Weights of a small GPT-style language model, trained from scratch on English Wikipedia.
Size: 9 layers, width 768, 12 heads of 64, MLP 3072 GELU, 73.1M parameters.
MLP neurons of a small language model. Each row is named by its layer, matrix (up: input weights) and neuron, and shows model dimensions 272-399. Each number is 200 + 30 x the weight over its row's rms, rounded and kept within 0 to 999.
A block is one neuron, or neurons of one layer that tend to fire together. Before each block is what it responds to, as a language model described it from the Wikipedia text at the highest values.

The words high and low, especially in table headers (High points, Record high) and rate descriptions, plus table pipe separators and the verbs led or resulted right after "This".
L4.up81,212,237,148,214,168,209,195,221,188,226,221,171,201,202,194,208,229,238,198,236,210,274,232,218,207,195,229,196,181,162,192,199,152,178,199,232,144,213,178,155,213,249,239,212,246,231,199,229,163,184,226,188,194,198,190,191,195,198,149,190,181,259,166,156,216,192,207,212,168,213,169,258,164,216,182,179,274,216,171,178,251,196,145,180,195,177,163,191,200,196,185,219,194,169,159,260,202,233,167,132,221,226,217,205,209,249,221,201,226,222,202,171,200,229,205,220,232,227,223,196,127,245,250,206,187,205,198,182
L4.up626,190,197,175,217,199,193,200,189,195,191,224,225,201,218,223,179,232,186,217,201,257,228,206,183,186,240,238,109,199,223,139,163,167,157,254,207,211,201,190,248,195,219,154,191,164,219,196,206,178,223,203,174,177,238,213,221,236,168,212,171,143,132,220,191,208,177,142,227,158,188,128,179,207,183,201,168,209,162,139,240,269,165,201,151,194,187,195,205,214,229,112,169,183,180,127,188,139,222,188,171,197,206,186,185,246,197,171,241,231,203,203,246,180,208,169,231,206,192,223,180,186,238,232,183,161,203,169,248
L4.up753,191,212,283,225,229,139,173,253,215,216,225,203,237,201,209,244,189,239,190,196,240,216,205,234,184,193,190,177,171,207,230,218,190,173,238,205,169,177,125,243,162,214,180,192,217,171,196,213,141,224,171,216,174,173,186,210,192,259,239,211,249,201,178,236,189,205,207,182,251,205,222,196,197,204,239,214,170,179,215,157,171,212,223,178,204,227,185,182,190,233,197,148,231,222,214,170,166,179,194,215,223,217,236,203,192,215,231,203,207,127,231,198,219,163,162,248,181,220,186,198,167,235,215,192,166,200,186,193
L4.up771,162,147,225,190,225,173,216,234,201,195,167,248,184,191,198,183,186,203,238,183,168,202,244,230,145,176,210,201,154,216,221,271,204,249,268,230,223,174,217,191,190,219,194,177,244,216,171,188,256,229,209,178,180,237,187,210,204,187,230,224,243,185,233,212,177,144,218,213,143,161,201,196,173,201,239,227,183,222,221,160,216,179,204,207,218,230,200,271,153,184,186,169,242,258,191,260,215,265,214,196,201,237,186,199,255,183,197,237,205,188,192,246,235,210,202,161,210,203,216,196,106,216,209,176,168,229,187,242
L4.up1834,190,165,227,145,195,215,195,214,244,203,198,226,213,151,159,149,145,157,190,201,174,163,220,191,172,194,148,208,216,186,270,184,203,209,198,160,221,204,221,179,249,155,169,184,197,223,231,195,193,198,203,176,173,216,223,195,265,217,267,218,197,216,231,205,218,192,244,205,222,211,236,263,164,193,215,197,204,157,180,167,155,227,206,190,226,213,280,199,162,188,214,164,201,173,230,199,132,193,204,221,184,247,210,276,250,211,198,169,245,181,199,170,167,220,182,190,154,251,226,187,213,204,204,200,178,221,159,253
L4.up2503,220,197,157,212,196,172,195,142,189,186,211,225,264,180,196,158,173,247,242,230,141,226,234,225,241,228,190,208,223,192,185,195,192,214,178,158,160,214,211,182,191,212,183,224,222,176,195,181,196,242,210,194,196,153,195,193,168,288,210,213,184,200,208,156,192,176,187,222,244,165,184,224,234,204,169,136,196,199,221,200,173,211,176,252,210,250,194,183,241,236,198,234,201,189,254,227,216,163,138,271,184,191,185,138,199,183,207,198,197,189,220,187,176,255,185,272,165,247,194,205,218,151,143,221,215,199,252,203
L4.up2552,183,224,186,192,266,171,232,223,205,201,207,268,212,127,192,200,215,183,198,183,173,240,244,227,232,235,221,195,215,166,210,216,209,226,192,254,231,222,168,197,170,255,192,195,188,238,163,174,216,203,228,164,206,129,196,185,181,296,230,275,158,175,259,154,158,214,166,203,218,171,209,254,226,185,198,174,215,274,181,158,213,203,163,211,258,181,203,180,181,199,205,155,201,177,194,150,218,180,200,264,191,144,150,176,206,219,217,167,222,223,182,199,204,175,214,187,230,214,224,231,220,205,171,263,230,204,192,246
L4.up2679,171,211,244,302,234,149,182,196,191,175,181,236,235,189,193,219,194,194,215,225,235,142,203,205,202,184,224,196,175,279,173,184,270,206,209,216,197,204,191,248,210,143,173,184,265,209,179,177,179,154,173,172,234,213,212,250,197,139,199,193,197,177,221,196,220,232,191,156,197,148,205,187,223,209,223,193,220,194,195,190,203,185,207,219,308,138,168,186,208,241,159,206,184,182,187,185,221,186,147,196,210,176,206,190,238,202,180,190,230,191,238,261,165,204,196,263,173,217,197,212,176,212,212,189,220,187,205,170

Determiners and quantifiers opening a noun phrase after a preposition or "the", such as that, every, each, first, same, next.
L4.up338,208,216,170,231,214,218,212,197,259,172,188,183,206,167,234,196,241,174,202,236,189,210,179,234,224,259,225,235,245,164,243,191,182,261,190,174,214,237,187,169,210,163,254,189,204,183,245,181,201,170,235,245,189,190,231,203,234,214,158,220,213,162,201,194,234,178,203,179,137,210,214,183,163,198,147,176,277,174,184,221,199,220,232,213,224,216,175,201,222,192,185,129,212,215,237,223,209,244,196,139,224,191,156,182,206,222,150,180,197,217,252,205,187,248,208,198,192,240,199,184,176,182,188,196,236,182,155,234
L4.up485,199,189,166,179,226,197,164,285,223,236,207,232,224,175,148,208,204,197,230,214,167,223,184,175,210,188,205,235,165,186,249,170,164,224,190,197,190,243,244,204,199,183,180,192,137,173,186,189,199,181,219,241,207,207,169,191,186,216,136,246,199,233,176,136,274,217,191,184,211,209,179,228,197,134,239,186,230,279,203,212,222,211,179,189,236,202,270,182,200,249,229,163,237,219,192,181,182,186,199,219,248,206,131,224,195,176,150,191,241,168,252,238,222,208,220,188,249,211,190,175,218,187,199,205,166,227,166,164
L4.up1153,223,166,172,198,246,205,216,160,189,188,208,183,196,238,230,150,209,212,260,245,196,197,178,155,194,227,210,177,207,218,239,223,146,185,167,107,201,192,181,184,140,248,219,246,259,206,240,241,180,208,156,175,207,188,245,151,215,226,185,214,203,252,183,124,178,230,199,171,205,174,189,174,216,230,178,199,207,197,197,130,187,206,183,180,229,223,172,198,182,244,184,237,194,140,219,225,219,248,181,203,203,183,199,281,180,190,197,246,149,138,228,166,195,188,227,168,223,173,188,217,151,181,228,224,192,195,237,202
L4.up1327,194,213,205,150,235,200,163,152,196,199,180,162,259,190,208,204,188,187,166,219,207,175,222,175,226,197,188,243,204,189,205,183,179,160,203,255,263,136,223,224,209,198,205,202,171,159,213,249,174,184,213,203,230,129,211,196,230,218,173,238,173,245,182,256,217,242,206,214,179,242,184,189,198,204,204,214,192,248,196,214,229,171,213,158,234,220,204,149,213,192,177,222,204,166,246,192,182,196,204,219,208,223,183,187,257,182,188,201,140,156,214,186,198,163,240,189,275,229,162,249,226,205,205,194,168,195,164,172
L4.up1523,218,205,192,199,254,170,200,218,192,199,213,210,231,219,191,134,198,142,232,201,184,139,200,152,178,155,188,207,213,203,201,198,181,234,210,134,230,172,188,188,165,204,170,210,190,199,202,185,195,206,214,179,206,170,126,188,266,228,142,247,255,251,183,157,212,258,260,169,243,192,193,176,153,229,204,252,194,179,173,210,181,211,227,236,209,193,245,173,168,201,206,202,161,172,218,211,225,124,187,206,238,206,230,208,243,211,212,209,172,206,209,180,249,197,208,218,283,189,178,217,134,235,166,184,196,171,190,192
L4.up2143,177,221,212,164,206,186,141,251,197,169,214,183,163,199,163,181,252,140,230,222,219,185,134,238,212,225,204,185,226,220,185,224,170,179,228,193,207,160,164,165,234,259,172,259,205,205,218,147,201,183,205,186,194,173,190,197,221,175,262,233,219,257,204,184,210,197,199,225,206,230,194,224,221,182,204,160,194,150,228,172,191,212,273,192,220,198,179,230,196,191,172,185,174,222,209,197,189,126,178,226,251,164,223,175,174,172,220,227,160,268,180,222,263,197,220,178,176,158,199,221,231,153,196,249,186,197,146,220
L4.up2231,163,168,248,168,195,214,243,188,175,214,219,234,195,233,245,198,288,193,177,159,187,232,169,209,205,223,165,209,212,185,207,219,187,218,234,158,230,179,161,219,216,201,238,195,159,141,188,135,256,228,244,194,202,197,188,212,204,176,202,184,211,229,172,185,227,211,226,133,219,197,184,183,205,153,204,245,266,131,165,210,216,234,169,218,281,200,230,199,156,198,213,207,195,179,207,188,258,214,128,192,178,226,190,198,214,211,166,227,157,193,205,191,133,228,136,207,198,254,133,216,163,211,213,218,189,242,140,268
L4.up2554,183,240,252,245,212,165,177,184,204,201,210,192,194,137,160,157,174,205,168,221,212,151,177,236,230,219,241,152,213,186,201,167,249,202,220,209,266,170,202,191,183,182,197,171,211,182,164,198,203,188,219,184,207,196,218,220,217,186,189,172,240,216,211,200,189,215,218,194,226,215,237,232,212,156,169,226,249,143,215,183,192,174,185,215,178,180,251,237,204,218,196,167,196,212,199,160,210,205,182,231,173,188,156,185,189,236,208,217,180,155,153,230,222,175,185,198,146,255,196,223,259,230,135,273,208,206,195,197

Column-header words in wiki-style tables right after a pipe, such as Nat, Cap, Film, Certification, or blank cells; also occasionally at/in after a noun.
L6.up1985,206,154,220,187,145,252,214,200,205,193,171,224,161,206,209,268,244,215,215,186,188,194,179,177,193,174,163,211,214,279,184,171,172,223,170,251,174,181,211,186,202,237,210,213,220,170,195,199,165,139,185,162,216,242,213,192,201,152,214,154,208,150,179,174,233,195,178,202,196,182,187,175,206,252,199,147,218,143,213,203,191,205,185,207,218,155,226,199,216,176,196,227,202,188,197,213,253,265,239,164,185,182,161,248,210,212,238,190,190,256,191,207,210,213,203,187,173,198,203,225,145,142,149,211,189,213,202,210
L6.up2490,234,250,207,167,209,215,193,192,208,225,140,215,199,194,217,238,221,188,185,186,227,169,251,203,192,179,183,211,162,190,199,182,197,200,150,224,205,189,207,178,222,185,216,202,212,178,161,248,196,199,245,216,188,246,203,181,195,223,226,217,192,229,192,197,230,191,231,183,169,199,191,203,209,251,198,218,278,198,157,245,178,146,130,192,171,174,231,185,200,186,194,200,173,170,149,172,205,162,222,247,192,153,146,232,187,219,166,208,202,195,198,210,204,187,185,245,124,200,208,200,202,178,200,168,181,258,212,194

The first word after a copula or "as" that opens a describing noun phrase, like a, an, only, longtime, last; sometimes word pieces or table cells.
L6.up84,160,146,174,229,238,186,193,194,160,239,187,153,193,204,215,195,225,174,226,177,169,218,185,234,203,206,174,182,193,197,137,220,275,231,236,248,208,189,194,173,181,165,192,184,190,157,135,170,200,253,226,191,226,155,156,183,191,165,224,216,190,239,172,206,187,251,265,227,222,144,167,187,158,223,217,154,225,211,239,170,175,216,188,204,179,183,207,187,208,206,181,158,174,219,205,192,131,212,203,160,194,161,212,193,230,237,221,142,248,212,241,246,217,168,207,188,194,212,241,203,187,195,195,212,219,189,231,223
L6.up2030,219,182,242,241,174,247,182,218,215,232,212,175,203,222,143,194,208,213,231,158,159,175,233,184,182,170,170,193,228,120,240,194,206,228,199,177,183,171,133,192,185,231,176,212,215,256,189,192,167,157,214,126,190,170,227,238,227,243,185,215,176,190,200,187,183,131,145,174,225,198,177,238,218,208,246,229,180,204,190,191,159,201,230,167,270,191,191,221,147,173,237,164,208,234,243,177,202,242,200,221,180,189,253,149,207,233,189,224,189,177,236,179,170,157,196,147,226,209,178,169,212,233,149,199,170,173,239,168

Ordinal words and suffixes giving rank or sequence, often after "the", such as third, fifth, first, last, 69th; also stray "th"/"st" inside names like Cynthia.
L2.up17,224,200,212,169,222,197,141,165,186,198,191,179,178,197,171,208,223,187,247,179,212,178,242,170,170,234,179,213,172,211,212,213,142,202,239,200,193,208,246,144,263,196,167,254,166,155,197,177,182,144,228,203,174,170,222,196,214,186,165,235,231,164,193,92,231,247,198,210,259,204,219,193,225,188,179,279,201,171,199,144,180,193,205,236,186,230,195,175,175,212,272,172,190,227,254,169,229,166,188,178,228,254,195,194,175,196,243,180,209,240,197,190,216,217,231,168,246,182,187,240,218,169,213,238,226,161,242,173
L2.up1544,242,182,241,202,209,168,143,204,207,160,195,218,181,201,227,172,226,247,246,206,189,216,176,305,223,250,225,223,221,210,209,174,234,178,198,173,195,180,223,176,207,149,218,219,170,161,212,186,196,181,231,210,183,208,154,226,186,165,141,259,210,208,187,199,196,138,201,231,219,207,176,217,216,162,192,224,249,146,159,198,148,255,186,241,300,205,198,190,185,164,198,180,158,227,180,234,161,223,183,209,194,215,254,237,197,214,192,203,198,202,252,183,224,186,217,230,203,192,208,199,193,206,200,273,217,223,207,245
L2.up1681,199,216,218,147,170,214,184,220,165,167,193,183,197,236,165,180,268,224,241,202,165,165,185,193,221,235,187,194,182,197,180,174,178,183,241,178,196,189,174,215,180,236,207,202,207,162,199,195,187,212,215,163,209,148,220,189,173,244,212,246,207,217,158,175,156,223,155,189,182,204,200,195,169,247,214,220,223,223,192,191,164,210,200,224,192,248,238,241,191,214,158,148,182,204,266,195,169,202,221,214,152,205,217,198,143,181,188,207,178,194,217,205,247,190,219,251,193,206,198,189,184,201,139,204,233,163,194,179
L2.up2236,219,190,263,165,200,137,219,160,175,188,209,122,237,179,230,246,219,165,207,166,207,141,159,240,229,203,164,210,203,188,212,195,192,230,203,199,180,245,220,179,197,186,215,181,184,164,184,162,206,221,185,182,223,169,254,198,193,164,212,188,223,224,151,201,191,135,221,198,235,295,178,196,217,193,152,267,184,154,172,231,215,220,236,221,187,251,211,233,192,207,248,190,200,183,242,208,211,166,217,222,224,224,148,237,219,210,229,229,250,199,209,179,203,177,196,199,197,256,191,188,196,146,222,198,211,149,184,192

Short fragments that begin or continue a longer word: "ph" (alphabet, amphibian, Philadelphia), ordinal "th" after digits (17th), plus "ast", "reg", and "new".
L2.up1011,219,211,202,197,183,231,186,176,180,237,200,197,222,192,120,185,211,204,236,201,219,175,217,221,180,156,208,206,194,207,166,243,215,207,164,203,189,204,205,187,169,205,230,165,196,225,195,160,205,197,170,177,167,224,147,207,190,220,222,207,184,171,208,188,185,202,205,246,202,164,207,174,212,155,219,224,124,98,219,208,174,216,215,225,247,199,157,200,182,176,252,195,219,175,235,247,191,204,197,210,203,201,229,179,166,187,193,189,192,150,196,197,200,205,236,163,173,193,200,274,195,214,211,269,175,191,208,195
L2.up2041,205,239,194,209,208,227,244,207,146,204,182,243,232,175,140,149,208,257,194,261,197,218,175,150,211,212,183,185,200,241,189,165,196,199,220,167,243,214,167,190,148,211,241,197,216,176,210,168,206,207,207,185,142,222,189,207,200,164,218,215,226,205,241,187,199,135,227,229,231,193,257,217,142,258,244,183,270,184,192,195,214,191,228,138,219,168,165,163,174,214,192,218,194,225,180,183,156,192,189,203,172,176,203,173,196,220,156,179,165,204,224,169,190,245,228,265,174,218,212,191,189,227,171,224,245,152,177,191
L2.up2043,164,194,237,212,195,128,187,280,165,194,200,212,190,162,243,197,180,246,212,176,202,251,213,236,163,217,202,235,235,201,225,204,153,171,204,169,239,174,224,177,190,189,184,206,242,158,232,198,189,206,233,206,156,188,157,183,192,224,184,226,212,188,157,198,176,253,165,233,183,218,197,138,237,184,204,224,219,219,195,166,196,204,208,270,130,168,200,197,191,203,208,217,137,193,227,240,206,196,215,222,245,227,249,216,196,168,195,179,213,202,253,196,201,238,183,195,201,158,194,187,168,233,107,225,216,184,234,181
L2.up2247,179,190,198,207,161,210,192,249,233,204,223,175,128,158,190,218,216,239,169,209,177,172,147,206,185,237,199,168,167,195,152,259,189,210,188,183,208,215,188,233,205,243,203,119,208,171,163,208,172,177,219,249,209,166,181,188,170,230,211,212,157,215,234,201,247,201,215,183,220,208,166,204,222,191,196,215,236,231,190,167,147,212,222,179,242,201,166,172,202,142,201,179,209,205,185,217,208,223,161,156,206,179,203,158,209,170,216,187,187,178,172,188,181,228,193,210,235,216,251,183,216,225,177,211,208,221,215,198

Ordinal words and suffixes (first, second, -th, -rd, -st) and small number words (two, three) counting time spans or rounds, e.g. "21st district", "17th-century", "for three years".
L6.up787,173,187,193,234,167,236,145,190,162,255,196,200,246,139,225,261,200,204,236,242,241,197,217,186,186,242,191,250,180,202,174,235,212,200,105,201,204,238,159,239,247,251,171,225,165,229,231,212,269,207,211,163,227,239,273,161,197,218,189,210,236,252,185,243,195,236,202,207,188,245,187,167,184,217,247,207,165,261,241,178,184,209,177,202,216,222,210,243,206,103,209,196,197,259,166,171,194,231,213,210,212,195,152,230,198,213,215,214,194,228,207,195,174,204,253,176,183,232,234,193,160,213,209,239,270,179,183,156
L6.up1713,204,208,188,216,161,191,193,248,169,93,200,197,136,236,216,237,222,207,189,228,178,240,242,276,219,235,205,212,214,198,278,216,218,192,185,147,174,208,194,196,158,163,188,200,250,199,234,142,235,223,194,186,218,174,200,264,172,183,155,207,195,214,228,161,216,208,269,221,189,215,194,202,207,197,175,190,183,192,161,146,199,193,259,222,186,166,236,208,192,214,227,227,201,180,188,151,175,211,191,244,141,226,123,213,199,181,195,253,194,241,236,176,218,240,237,188,125,217,221,241,219,161,214,247,215,198,211,217

Words for level or relation, mostly "high" and "low", as in high school, high court, Record high, rates are low, plus relational words like due, similar, compared, moved.
L2.up1200,207,207,243,264,228,160,229,184,192,205,221,165,180,207,209,216,175,132,200,204,224,215,211,204,246,243,181,186,220,180,213,218,229,210,183,197,202,186,128,238,119,213,181,160,183,230,217,177,191,211,187,210,205,199,192,227,201,283,190,236,227,150,188,209,138,191,222,153,167,181,210,245,209,211,178,196,213,200,137,160,159,228,228,225,207,187,228,159,198,209,195,150,208,162,186,223,201,167,171,231,193,195,194,196,225,228,133,172,198,186,166,275,183,197,173,223,269,179,255,162,216,279,169,193,302,213,193,184
L2.up1488,249,206,206,213,206,189,181,146,197,189,216,255,219,203,199,173,161,163,209,235,211,202,229,227,180,197,211,206,170,266,182,215,235,153,234,182,212,236,187,229,171,205,258,230,216,186,230,192,155,270,203,205,214,194,160,227,228,222,225,193,159,177,165,192,227,208,241,205,211,186,146,189,185,167,175,191,181,179,169,155,210,217,215,213,175,204,201,208,179,208,184,184,196,208,194,212,194,194,258,211,185,229,156,209,223,225,169,214,222,221,205,259,169,198,228,243,272,228,167,149,196,225,185,170,228,195,231,190
L2.up2012,182,179,210,208,218,174,202,222,175,195,257,154,199,192,214,226,212,170,211,214,230,161,182,173,190,203,156,177,141,190,214,187,136,180,166,221,239,229,250,151,183,233,191,206,190,243,187,160,150,149,205,239,211,233,224,226,236,210,152,136,179,186,187,161,198,193,212,143,209,210,172,184,213,171,206,192,200,190,187,172,179,262,202,190,172,197,226,241,237,167,182,209,150,242,181,204,208,191,177,229,179,223,148,138,156,174,211,195,221,189,203,197,218,199,163,199,110,198,200,197,172,175,189,214,185,177,160,192
L2.up3026,209,168,255,217,214,165,227,177,178,197,195,208,161,206,223,190,140,200,180,169,168,177,235,186,187,170,202,189,216,179,219,205,145,179,192,277,161,163,242,232,208,202,245,192,217,138,177,175,179,196,250,186,199,207,170,179,125,232,143,198,206,189,233,176,179,171,193,250,231,211,195,234,186,232,147,197,209,259,181,162,177,186,162,214,170,177,175,133,201,170,194,256,188,183,266,243,154,179,178,206,195,206,195,183,144,190,219,206,182,173,202,164,188,240,231,202,200,195,175,135,196,233,198,181,178,185,208,185